config.toml
num_hidden_layers = 15
hidden_size = 512
num_attention_heads = 4
num_key_value_heads = 4
head_dim = 128
intermediate_size = 2048
vocab_size = 8192
hidden_act = "tanh_gelu"
norm = "layernorm"
norm_place = "pre"
norm_eps = 1e-05
positions = "learned"
qk_norm = false
attn_scale = 0.0884
bias = "all"
tie_word_embeddings = true
parallel_block = false
init = "uniform"
init_std_qkv = 0.0157
init_std_o = 0.00286
init_std_up = 0.0157
init_std_down = 0.00143
optimizer = "muon_variant"
learning_rate = 0.00833
lr_mult_o = 1.5
beta1 = 0.93
lr_head = 0.00714
warmup_steps = 200
schedule = "wsd"
decay_fraction = 1.0
decay_shape = "linear"
final_lr_fraction = 0.05
batch_tokens = 65536
max_seq_len = 768
doc_mask = true
z_loss = 0.0001
train_tokens = 530200000
max_steps = 8091
dataset = "wikipedia_en"
MLP neurons of a small language model. Each row is named by its layer, matrix (down: output weights) and neuron, and shows model dimensions 186-281. Each number is 128 + 32 x the weight over its row's rms, rounded and kept within 0 to 255. Numbers have three digits each.
A block is one neuron, or neurons of one layer that tend to fire together. After each block is what it responds to, as a language model described it from the Wikipedia text at the highest values.

L4.down575:158096106145146162100075090125104143161125097152177073130127117093139124152086091120122146091108127117118129127143186167125133141118122112055117140160119159147116120110174099150161061159148138176128163137177129186080076154032102140139158187095097117125090103158136180117082077119107170150
Description: Section heading markers. The first = sign opening a wiki section heading after a blank line, as in ==Cast==, ===Playoffs===, and occasionally words beginning a table or list row such as Division or Class.

L4.down1642:118164108077114103127209074112173130136138130155096141105106124040138062156140125154139148138137137152129118117113130151081140120139116139133126134082132129147150112170156163054086168131157125146126116148078083132151130144159089122144124142122125095137070141141109092155151170111138119126
Description: Unit conversions and word endings. Opening parentheses before converted values in climate tables and measurements, such as 33.2 (91.8) or 89.4 ft; also mid-word pieces completing split words, such as ad-ver-bs, ski-ll-s, exclusi-vel-y.

L3.down70:161164172083106151087115110117108156153064176095143102098178130155170119132117179171132141110125112169115110145144150166163164229157049181127163116115166069111119094141141118102109140138134121084105176143133122101107143038181120168120099147142160160106167107064163146079116141056170127076
L3.down148:145069124096097128121106141091097108074098122172087176115150090103056114097096144068141100117115134121129039165145157151103142194141115130129123129095096175078185069110120159132110124153104178128125096093114120115097115143157161117120134129113114146078153155164052101136104171121116178056
L3.down566:172119095083156090169140133120115125124104111116109068116133102167132132076161116090117156097087169137145174140095200165165097104073131131139106122098181177159119172170158124112101174098149117130164128152202135134148221124117115123097174145112159183098106187089108148119113174127113095081
L3.down837:140145053181125096051160124124124124156162091116121086101126112062152136119096101121062162132141125121165190143149115116095089090123177113106162097141150125171053159145201086091033220158081172124136146069162124145117143114141157133132189130146151162093134153132115176109159118173115089138
L3.down927:079098095081080100088131156195132092102125089184126112105206120076079138169117150069077140161144147097120151111139155173168149131139174152159152139147158113101109080132100170067131106057126134113138151135110133147048134208118100111110065127115112128164126167156092148088084106171153155145
L3.down987:165145110105149155191084130113103107151151122057161185112164118106095150185105163145165143178155161141125140122125100040154087186148116151142156121086102137102150141172127115129123107065111068171094130138125149186149142133068138111114120161110102142146106146156108138187154149134145131134
L3.down1424:120101127124144097131102102180084126215077212168178118123145122132092105131107109116154103168145086142101103122143076138138100104126118114144131129115156077167146098102146162155089107112095144099134157204086143135109051095127121175107132116094087117115131144094137130147146105065089137107
L3.down1603:055101115106111124139102137115145050078056146129125135134076108158178116105119108140091145048098115071088125100118151112131134135175128125075113140076113110132136055155118121138141077158075109149115157174109165176166129097143119037088162120065166048095126154151143113114112107105114092067
Description: Numeric table cell tokens. Tokens inside pipe-delimited stats tables, such as leading decimal points (.5, .190), opening parentheses before converted temperatures, and zero cells, plus some census and infobox figures.

L11.down122:070122144143136062096151178141164081113125195147099197081167109114168090071142130101096139153134119146094127134165134092167148122163152140066108094118134090158165131096113149077088140132150112074200168128125120098124137133146155105078111093109118114165126147139119108078145121167150131140
L11.down679:088165129102081105149087108074078135168101129157102072138139125106171103086045127125135107124174124120139120116152153088077160102127102118141168157083095072131148121163153104119143127194176124102125197179137191093081115132124125161154195138096121113138079174121198128107100032139145101110
L11.down726:134133137107124039090088135092174142135124174088090140111114132179156165111120135157086159141102188077167088089182158129141122113129183116144129122116152119090068084121091158073135112125134075110078093109132197117185083093081102087081106207120153116081092143210062081146145094083101128223
L11.down759:067108127055112109076150073126114130180146110130095103114163138164155087123161144146091142167173160149145183121105160160089176193101145149174156109179157143076179088142101147167146108177155120144171094140137126112129083136149171104169158119086166083104132090141125150127094152157135151145
L11.down813:100105126124132147124163105095123096134192169108101122125126142156069154090047128122091157130117105199134110088131153103125133105134130101133070117115102144127050095125167123040139167096132096189173137108133123150086098119119132171083100123114139119154101138105135160155130132172141113110
L11.down1025:135169133090091109136088138152113154177130124174021078121122110091170136098116108113145118118144123119133150063134180124124156056154142138113103109091175111165135158168115142102092129134169124190185151038107137135089126082123148189122104163110159191131101132193159118077116101161134143109
L11.down1647:132137118107084079130126165149088146145123128161148124098133144140132108190155199127167123066121109101111124106114150155110102137076119150098163122140119128103165137168147111148123102102122149113129123109106117147113154148140115148102171100103156057105117152158102164124106111094139215102
L11.down1988:150170133087152071100150107089173104139132101152079161128164137139091154137086155100131174087190065104127150195120097152166112160174106080084176165104146099169111106107130136052127117085146104134181104080110139149133119116120057129107106128145060077159110071137085143159178168174110173083
Description: Have/has/had as main verb. Forms of have/has/had right after a subject noun or pronoun, as auxiliary or main verb, plus similar verbs taking objects (contains, retains, attracted).

L4.down1803:173105142127170139127173176110098162151088164071074087101098113111100130107144122120074106121108136123125121139127099111165098106134158130140167100107123128081085064177103083096182094147113163171116137160192120137102175143091122109136159177153113155119124121164113104060142181112106127160
Description: Table cells and measure nouns. Cells and pipes in data tables (climate, sports stats, charts), plus count/measure nouns like years, number, record, age.

L3.down317:124154118083111197102106116151116101145119116126096111172114120165161071072101133131131111128116120116099096166097105153129137114076096088150088166146129152174176159166092087096148129155165145122191130095149094166164168145097143150121086152118157188119147151123181100121142151121127156175
L3.down775:153077122140123125152141071146101113181103194131181137109115094156105107162166183100118152119141092112147165130128132142119120103176105146086161133171170094179086103098077162156131128089045121148101124171137129102112144102088138121122141065109101170059177130154142121107064107151134130085
L3.down860:161118100125135144122121157097096105114123136165119093113120161149090097139082178084152160142120109091113113085163184092160156115136142093205129110069139128094080134135105180191111118100161115088101140182121140153097101116135079162049100119121178126100091138098104141142144158092091072148
L3.down1147:172147134104088103170118183150186072125137157147131094135083124154120141072139150159131120134126084122125118092105115130111131122145134100107081127087176122148107119114147183163116172116172164176225092119172119082207145121117113124138087131141124110094143154147155172171065142144214072153
L3.down1399:106127149116129067154152157102138147154134105074131093110096113168108154125152091189187107128097160129069073156155104050162135134143135165151125136099155137132173147170152104113168123157176147147113143145078083105206180107148094092071142137191150148098128155129153147121047173120143164115
L3.down1470:135152165153157074136160201108136136107141065137113159081088109148122114117105094115173123177183124139158146183123164117200124112110151178180115174109110134138131143124137125065125109131145129148162065120107139095155169107111146110118131138130139077114049093129152113080122168109124086079
L3.down1720:129100082206116157146153105117143158124072135106167135098110148122059149130126134121139175173108079101135098144133113122140107151092091170150119148235148105140077103093164173109147180172116099096091171111172093122116119128111159093138137180172125131122086165099120110141189180098135151113
L3.down1733:125151165117095139168079119145137090117137122100112202132129121166103147165152144173098151086114112116098187148148091130097154134087143165165138129157196067132130126118095160134092063089149148177111141163151147119096096129159138124150128082088124162120143121156093108180101080095105094099
Description: Segment-initial tokens. First token after a period, pipe, newline or bullet, such as decimal digits in climate tables (33.8) and sentence-opening words (The, When, According).

L3.down286:150120160053209144132071116025123116136156133151123064081088185159105089185110095137118159116093085108145139143089196114131101109191091132126105084120172117092154117138090150144116137103144173145105071167148165111118079125153109094130177130123110174068106137150144168131134112111101075129
L3.down581:058148116086103111103138119132175168140100165191136080105117200166146167126134134203097138143108132161126114153130082087143169161128055135086134165165127128089100121131101122097080109123100145102120152167129155125160058120146117144126105127091074174114144137120154146098127106144140185141
L3.down803:152109103131145136093109108100086198094180094080158144149107070181145071122093096200102151161141128134173188132106093191122075063130166108145167099141120157107143089171111159130089097126149138082127112143141142152093165138154150094140152114147109042115131145123116074120129142153129148124
L3.down817:068165097136156137120136092106136150090087125117127129098150176208175144099116114108104119129106108127112132076127146048130085069148087160141124080106135149178126140135133119119121092142102115100075077094156092132160128154083187068112087160157175165141079074168170123163116108155167138086
L3.down824:135126156080106116083142096124074108049102146162124124110114115107125085104074157073135134133135138158160088153058176119164094093159072111063122128130160120165144099186111196122124068124101160117207132159120138061099142114130124146121111132170156105169093095120129097147173158179140134123
L3.down1178:140126093144179147138094120152131068141108119119159091117127161081135139097133152119087168109109153102123171076142111124169103139118137063123145111145131144181123106172099150132171113146089124134080067128148137139160152130112094059087162127132121175078140132192121115104132133129130062184
L3.down1194:123124139152097147075130129080121109118138129111106118109120084169131186099130122210186146105138174135147149114101071184082077139132114140104163157089156128159198116126146167106151045178131129122113091124122175149134096145178113163079175093150126126123129170109172168027115126072140115090
L3.down1406:088093124117112121133127093149127116170122098125157095145120113188105105117186137152150128123108168152144100128114115149105131123147175172071162177179111151138069074135188126111097129165104161136138193227133087111101163093130142098189114131170108108140118128153113133161122134125142113190
Description: Wikipedia boilerplate slots. Tokens inside formulaic Wikipedia phrasing: "born" in biography openings, "town" in census text, "Climate data for", table headers like Award, Label.

L11.down424:047113168131083091096163098126105110162100124096133049085105100140137055103212153145093158150153113180124155137164127164156110105160114123115081099130088112139110074118102151182140083185077116074185136098127128097083105145144155123086138084066114159097145148173163171125122099148147090189
L11.down659:116087126080128100095091111060135130101117155102121101112171058166152122129140126133126108133134160123124151154180113099166146183114118133106117160120133163132168173132092164149101117115077135146155160142113112077158171179153095084132193142108134059131158119133157082070092125133138135100
L11.down893:161139124098092145118086145159160139112036153118181113132072128175165102125148143121063191124138196088149133142121146157142152181144108149091085144112151141132140166086121147119044109181020149134135138116102191171152147086148125199094113115127032161098132137090127169156176126125064180144
L11.down1060:143087158157122155163108124131105122130074108135119150119116138157165168128127172171074115094120116131131126181141113142143110129084124187137122093172081119061123137126119120154077059125124137144101166110170179118179116127215161139120085147129170093109113136160104133124106164152160149150
L11.down1112:102173069113132096140120115108186081146139133095123155132094099170167136135128100136060129087108112206133107149092115123123133111105102117139126067171165167131121127127085163115122147172144114112098134105121165140151082114212098183121104070125083176157177133140132136123108118097135118147
L11.down1413:119109078128112176111157125126111128153095181151098106120124097134097116086085141096100115153100118176177109183134203162119169131154124049198110088097098065206115109137122063123184138130135073136118128175176136107119191103166137110170073103133143084160134094141093103149090138173116054104
L11.down1613:130171117112153160162166127114184184115097150118154136152134137106148141078130081144135127148124161124108109087078134120151104162142143171072142149154183034111103160146157220103093137154176160130146091107167175120133128101134125105101118162050094138110133198123089128157152068175154168103
L11.down1786:118114137094161177179170092115150132108129148131142098166105118150143151115102158123180104122077127144112145114117112134122167098116081144145154101154134156057186136084116158214145121142120074123100087143172120087101151145140166141111134163081130114126134132059154134128098195063105217123
Description: Table pipe after numbers. Pipe separators in wiki tables that follow a numeric cell and precede another number, e.g. vote counts, climate data, sports statistics; weak scattered word pieces otherwise.

L3.down447:118121125085150098115110123075128074169105149084152073114119191180119138079049122148122140119142141120113172130074138124122129173151091095131104101091179136136142109122153111135135097138146159142098105141157093146121153130117152091101115124132115119121134113170077157150154101110087098095
L3.down478:070129149126135132095087155122167130160163101119101091119118105131086113182112122180085144165036150159174176153090167125147126100094087136079094092177126126136160126132126130109138104144114117163062173073116057170112145103169143148141175200106175130134102177136149177100084125159111145128
L3.down1543:131090134097125085119107148080128107125165080090164121104125096199107132136090089180108136112072218140133169169180078122100077145126126159141128147121066195097122170139085157172109099158128122121079112129157091120104140088126077133135063130101143102159139111150135126112098141068152161100
L3.down1754:071155149148127137104094136113148103102157154119141188133064143178120118094113125159097151145045159145133176152131106083134112170100110163140168120119136128108099101164133156149170172125071148132155151124096079110057072173149112098093137114128150086165097135121141143109138187093136132096
L3.down1774:142164110161104129145165076090139146087137089079169078056072128165145082138168130150182124072141095114108125155112154079136114107113181114152196118182141071116095137146095087144077121084145128155123172129106139155101119097145083164129132102128108142101124148096129156119144121078111098110
L3.down1779:142169090137086068142130122121124147128195131095111124105123059113148127075130088173117140102162123115204176161090142104117134132160113156138161163072159162203087084168166164167176109133089126097059118146155119114072158145158161095116135117176157117155173038073067122160103173097076173090
L3.down1934:128154157104145114126101171161137181122119165138122155155063144174158162114113139099192125106090072167194179146126117121139119145119127182122092178135183081143087115160145171130225130150122153109135120153109068119095135124101146174057226130129142102131154135078115180122110117147131099132
L3.down2007:152173140156135182072128124139166118128200143103162104090130150136159118100137058112147131140090149110161122085086063123143125095150105119148096178091162159093122123148135121136159112099144112124147037179117082089138115132089152138114105123175101145167133071114078137196101147120123169095
Description: Work-type head nouns. Generic nouns naming the work, place or entity under discussion, usually after the or an ordinal: book, film, album, song, and also shop, estate, job.

L3.down314:204162158106123142137138075112083143122094098136104149144162197145178097111124125089099152136155158113105173112107123153199098151184094103181119089118102083094150161189125198139144143121119157152137136118108127150097153155094134146129132144122124171161164116114147107166158079154133116131
L3.down397:162158090139063073155117075175153127108135095131160185107162183129136117156090115162092112170145114113145091175096131080128120148136105114110039131112094170186150116075111141165142122091160162117100096127131120096111110175163166143129090121135124116105133121176153114123072139066096170149
L3.down645:117134166065107122161134082109115147148076138153164162080204138125214122085104133136131200109112090093144101079163145120168130179175138087131096126158034104104059122144177217153120087088093130134064153135105149153088062113125139146112187117144154173135133101174101104096162132120153097140
L3.down1104:090134100074113077190172048159105095118118138195187119127209072164101116149174131155070104138109139074112138159053090137087075138147172066165171127160053128178146107192120181134141121109085177174158062090198165106128150194149142096165143172117142135129150168111122094119138123149086094110
L3.down1621:143124142113139144168094091186121147107154146164164177117095119168129182105160068104140143133172087131127122157122100101167087137179133094180181081080163145134116123133087157115135147194145152152152125069127093161147138119162086122153084152089176147117158132161101054174124176120192083119
L3.down1706:108136147167157172157133139111160106090055088147098116129101080154124112152121172114132095189097174138078153120115095171155092126132098125109090090128105121066189131080180170103137132135120140138150197171104161160113093122130136152142096114101140125110161099112112077154162151177167038140
L3.down1741:155126192123109045167156113077159096189132084069126168096112157134126121068143151132132172155094148079091117182165120109110164104110142206107062131143073141156119149166149130178165128163131128122124170075097116104099088151120032153083171147104151167129173166149159101110153175126092123157
L3.down1793:138074124106112115134146079165125184150142100187126156143100106149173105079196157133120125096118197133161116133192116087085169143148157136120086068150127174099141051091119102158066177152119106171125156123180138106138157127068114116172161171048153127131160078111084160135121126139164105103
Description: List-entry line ends. Line breaks ending short entries in sports lists, such as match results, rosters and player lists ("Newry City 1-3 Linfield", "#15 FB"); weaker on item-final periods and scattered word pieces.

L11.down83:115100133150115105119086063117105188108138195117123100155103147083116144154115085116073158097090129108161177078093087101064178114127121180116162157067119112103096077080128148071108132140162097093095137151120111124181114116123123064099171095135167154107078182144105125177140158170162117138
L11.down573:118142155164162142174160074079151179097133160051161111154133103081118196094118119119178118131059091148111151143106149075143119092107037123158176151133103201237198105101154144121115139130132071189142165112122133133055108142176180074171131171170192158106131126144154088157148131177081123116
L11.down586:135128076127143073153127143118128096150081125193135079135140105137072107145115161149126056075061148163145163148104085125163102111124122130170102138118139087180107096156122124109135051158056136123144150111118128134131165183153086156091139104088049189151113143102121111182097127113178122133
L11.down732:128126060109118145117081132101188172099117169123116142190103107200081117151159099175173177116168125164096176069100092142165118120085117112094139129172137145138121138139117093168155101150159066080075132211183066119124090097122182105141102148087175152099119160126138170151112129085148124146
L11.down764:084138125100148098134136094113141063083128111154152090151135120121157101140082142109103159188159157082201107172106144141169125124148187100111141124121032131135178120211155161172110078173112153111145125105104111107124145154133128178087066059070145141164105170059119071113101132069102121092
L11.down983:164171099056116110070081102118067083123173145170070167099117123132094135108141115167080136098136154062150068092046084129105108117145116193169130114113217144158134067149205154095081116090116123136134134133187077144156094103158131123147111138128123151092127119160128143188125142123182171106
L11.down1308:103122088155175146142110155189089125128164155096180111145135148118195149167129152099125103055167080203128128129135123147097106058145102202088145124124107104151107165104122087080102166132140112151102069096118095208128112073205144139139075140097128120136153148133158078134119105137159134126
L11.down1672:151105139097103155129165168141142107120155165111172142104128153172162104118160086125067174154080170146186200127113177117105084149099093123103164130175134130117176148125168144144117069135139130167099104091149103139119187165122130082113096085138113105096113095157138143198122142114143139112
Description: Mid-word verb fragments. Middle word-pieces of Latinate verbs split across tokens, especially lu in conc-lu-des, exc-lu-des, inc-lu-ded, pre-ten-ds; occasionally numbers or parentheses in tables.

L4.down392:171091131063063081151149146110082145089177125165168131149181144114124194175133061143111165208163143153177144127110154092131104121065121111160128115117206089211142138103133179141126153127105134130163138112141153095111111138066091150085128110097153105095053123170100130133164120135099128100
Description: Article's main subject noun. Generic nouns after "the" that refer back to the article's own topic, e.g. the club, the film, the novel, the town; also "is" after it.

L4.down1003:189104142172158117135192150108122145152140101121098167129167123182114090153153124133127159160095107135132139181032171131114142152136096066116091094173078119052060127187129137134118124112144088143128093121151077162115039169162099110164145114173161115156133096101063080115125156130133129118
Description: Boundaries in listings and names. Mainly line breaks right after football match-score lines (Linfield 4-0 Portadown), plus mid-name word pieces (NA, Fort, eo) and verbs after long subjects (have).

L3.down72:106191147113121095118175097138105133152137113130159088133143141166184141134133112135171179078117063102141165120188094069168113180093162168196073078099124171148172165152133154096133116111137077148174130118091151101097122118097115124072098142071120152194125101065143142095126120091129125094
L3.down517:142124066156122147074039119226115096187137125110105107084129133100151146111127137072136136096096121108055122091090104108116162124126130117098110188087140119095114161099132142169152108084141194138116108191115113125104110110062177104158131065121167170115158085145130175110145162093150131161
L3.down996:112140106157121141131134095149133088166099079082117155139124155129105184181181131144155131111092115123161123151160093133151113103201136099119114137108140151127089132127131107103171087086130091084175150165150107126094146117124099136161134148098077159133151075116144136078106158140173116101
L3.down1126:125131134137102132160150078132131153152163075119123184162102130081164167145113145140115084073138064120085090092112086141158075099126102097053173109092113180147111198135138066149116130163213116124114130139144156125116095096101100055134100147092104133120114114142157160126091146133057143123
L3.down1238:112069107133125119118163143158108090145092096102122120142115189127132217126155120180076183012138112080182120121114111128163111143150118139130068131150154159077149160149136127134122131143110129123137174162145095106116112148094115175069088092134173115155193126125112135139134179188087161111
L3.down1637:141139102153093138165119122172083233145191094171094202046119070118072107117173144135118175126117168103076124120114123133181139172118157200105095136172181163105168117137148097059157117093117138151139124119151122093112070125102160111095126050121166100183164119161089105116129142085101114125
L3.down1756:076161135144138186128117161170145074103176109132157100095132129124122095137119112120104082167110146143120114170179109151134140107145090065147110135167163147134102144092153112200074130212102151101108125096121177145105129140123079082136151122091090126074139088168108148146147092103094126183
L3.down1940:182099117198092127118098082137078140133158107169120133132120111126126144172133180095139102074104086109119176090135170141158081150129189098117110159121099192148165129140119104165163123163118079181162121173153173108105057136070100167132152128089127147060135096181138094128114117138146132145
Description: Wiki heading equals signs. The first = of a wiki-markup section heading at a line start after a blank line, as in ==History== or ===LGBT; rarely = in code.

L4.down1432:113155132149133079171108119090194128132154153136124055202126082127168090167164157104148130122107150148130156136114091155131114095114190149112169116117056170172028094184153060132102137137176122159090105102079113129137115105090087094180120176178088112092160138224060137074109135123159134142
Description: Templated field completions. Predictable tokens in infobox, taxobox and table boilerplate, such as name in Binomial name, median age, °F, and decimal points in tables.

L11.down26:082123142125125129082116148103117189160107120123088114140140114138146080131137185113118103146152127079145077105099166141168102129095099131197119187163088134137136118137102072100114157204101066091078100199117122130150116116121119138127103146114114138116123092157071137209138063088140106120
L11.down270:131119092147145131145121111077084089153142042125125110052179100143124090117143154145126107126117090163176083094099095156164121144144117116132105149151106164104058148109129083061099183111115119160121158113103078160142126103140112143146114142082147142200128155093124144137127137183137132168
L11.down499:176052182125120171087098171115126120143116112115206123167065079148150137118103144130116101120052128119113109098142153124092112125082140150135130090107173070114155218116121142076184216146104116126123151138093142123131188101176131166118160126148125100093119127142183119142161111139088142099
L11.down958:157168157153063130183135140150096135127206155152146165084135129141135144113106162121135114110179069063132158101162150143126110146104094164179116087130124097080190104107185166169113093118129128153114139125138131184126165102057133137122114114084137062142125131103202101133109137139107127080
L11.down962:116171111181151119108088144118107095118143179154082164160164158119178145136117151113135117164096083156145141156086100122157114096140074169149182121150155155096078160093179134090175040104114156127171168109184155127126116119098095120145053113132102109195118116143113110103155098058126116141
L11.down1098:089124111116133105093126121061107095156170120139186160156115189076159086172208111161139134089137133120111128115195113110165129133089183118105137119086141090161129085165110135149178164127116080097095101132141173070139108159157078108094132099078106123071100115087109126144121111119053181129
L11.down1415:166102104128118138105161143168135100093134159156160119108163137116135101130147110152197055180104074088148131085095064135189131104112124096125146097096141129126157144164122149107137168121121125092162119080150131097168090126123108062116148136173145125093146105090127141108157123187162128075
L11.down1809:166111154135079155147132120154116100132129182129116137134109094145151168140117100098116116091037091138124175132072125122129055087077155162160107115087088097092090145126136121103152121152080110128054141125120116092108115173147116123122147107133118146091133089172123126132151143150133163126
Description: Wiki heading equals signs. Equals signs in wiki-style section heading markup, mostly the first closing = after a heading title (===Theatre===, ==As prey==), sometimes the opening = at line start.

L11.down5:148132164108086173148143109118132154102078156186071161122141148107166122095119177131122168087187217107094116086148125112107146136084209114117147133082129117112149116195121195151130153121132166163152125098113174078154129137164112177108156151096111151136108158132126132168186179107124198181
L11.down99:090123147140145107116071139123104149163126128170157198134106073136201106104110116139151116075194128139128102126183128145084057084083199192133172142096094151127106181083128128151116107093169120132103082117117139142096108094056109146151143114159136144129127083132114061111128091211108124084
L11.down137:153150094121120103130113106129129162094116108172148131082102055169140126116105150089204153104172148138122139094200119151104091119119113156115129113150116097122185146152139131119129113123087157107130176145109213113187114051089113146104149143134068138147056194174152097144114157139127062176
L11.down550:099089134103152095159141099055080102131119096172151119056130149160174159102182079110129112155142092080147130121153119123126106163128063153140080127200142112088137134074178165149154139147129101138107061168191115170139157164126156126101121163125130095158112155201171120150144090125156165145
L11.down761:057091105111130117149140183080101174127112109179134186153152101135072120130139114075179058143121131106075126165064106060125075120092120130084081160066158098136164137114037135126114177131115127129157125122128140130151103159161074187139170164168168127161155130171101162093122111127152072093
L11.down837:159066087148162134141120107167118095154103106168112112182081133122145108116131105116113092163116121102129119192101129080083147170155157127070153177061162077075126181157094136106106152167184080139169092187143174126092117124101173095076091147123098116159151166100145131162144120063118135179
L11.down1150:106129117125202159079155113124169071186093166115108120147160071138191181146151133099165155118105079105036137110131086129157130142114144110133148150148109142135130138113132144136142170118132088140152103120094116083104098145141148162124120163130134143109145144113125163082092128097129112133
L11.down1846:178094103128113136151129160175145107136083159109131100099116169119124161077165125120069107119096170165217167166118138123168124131106155092129081129113103167082114154118172136091099152083126187115088119106157131139087113154160155199169187118112176111173126120164116133139144126113076101143
Description: Decimal point in numbers. Decimal points and other separators inside numbers, mostly in tables of vote shares, percentages and measurements, as in 58.5, 37.3, 4,319, 13:35.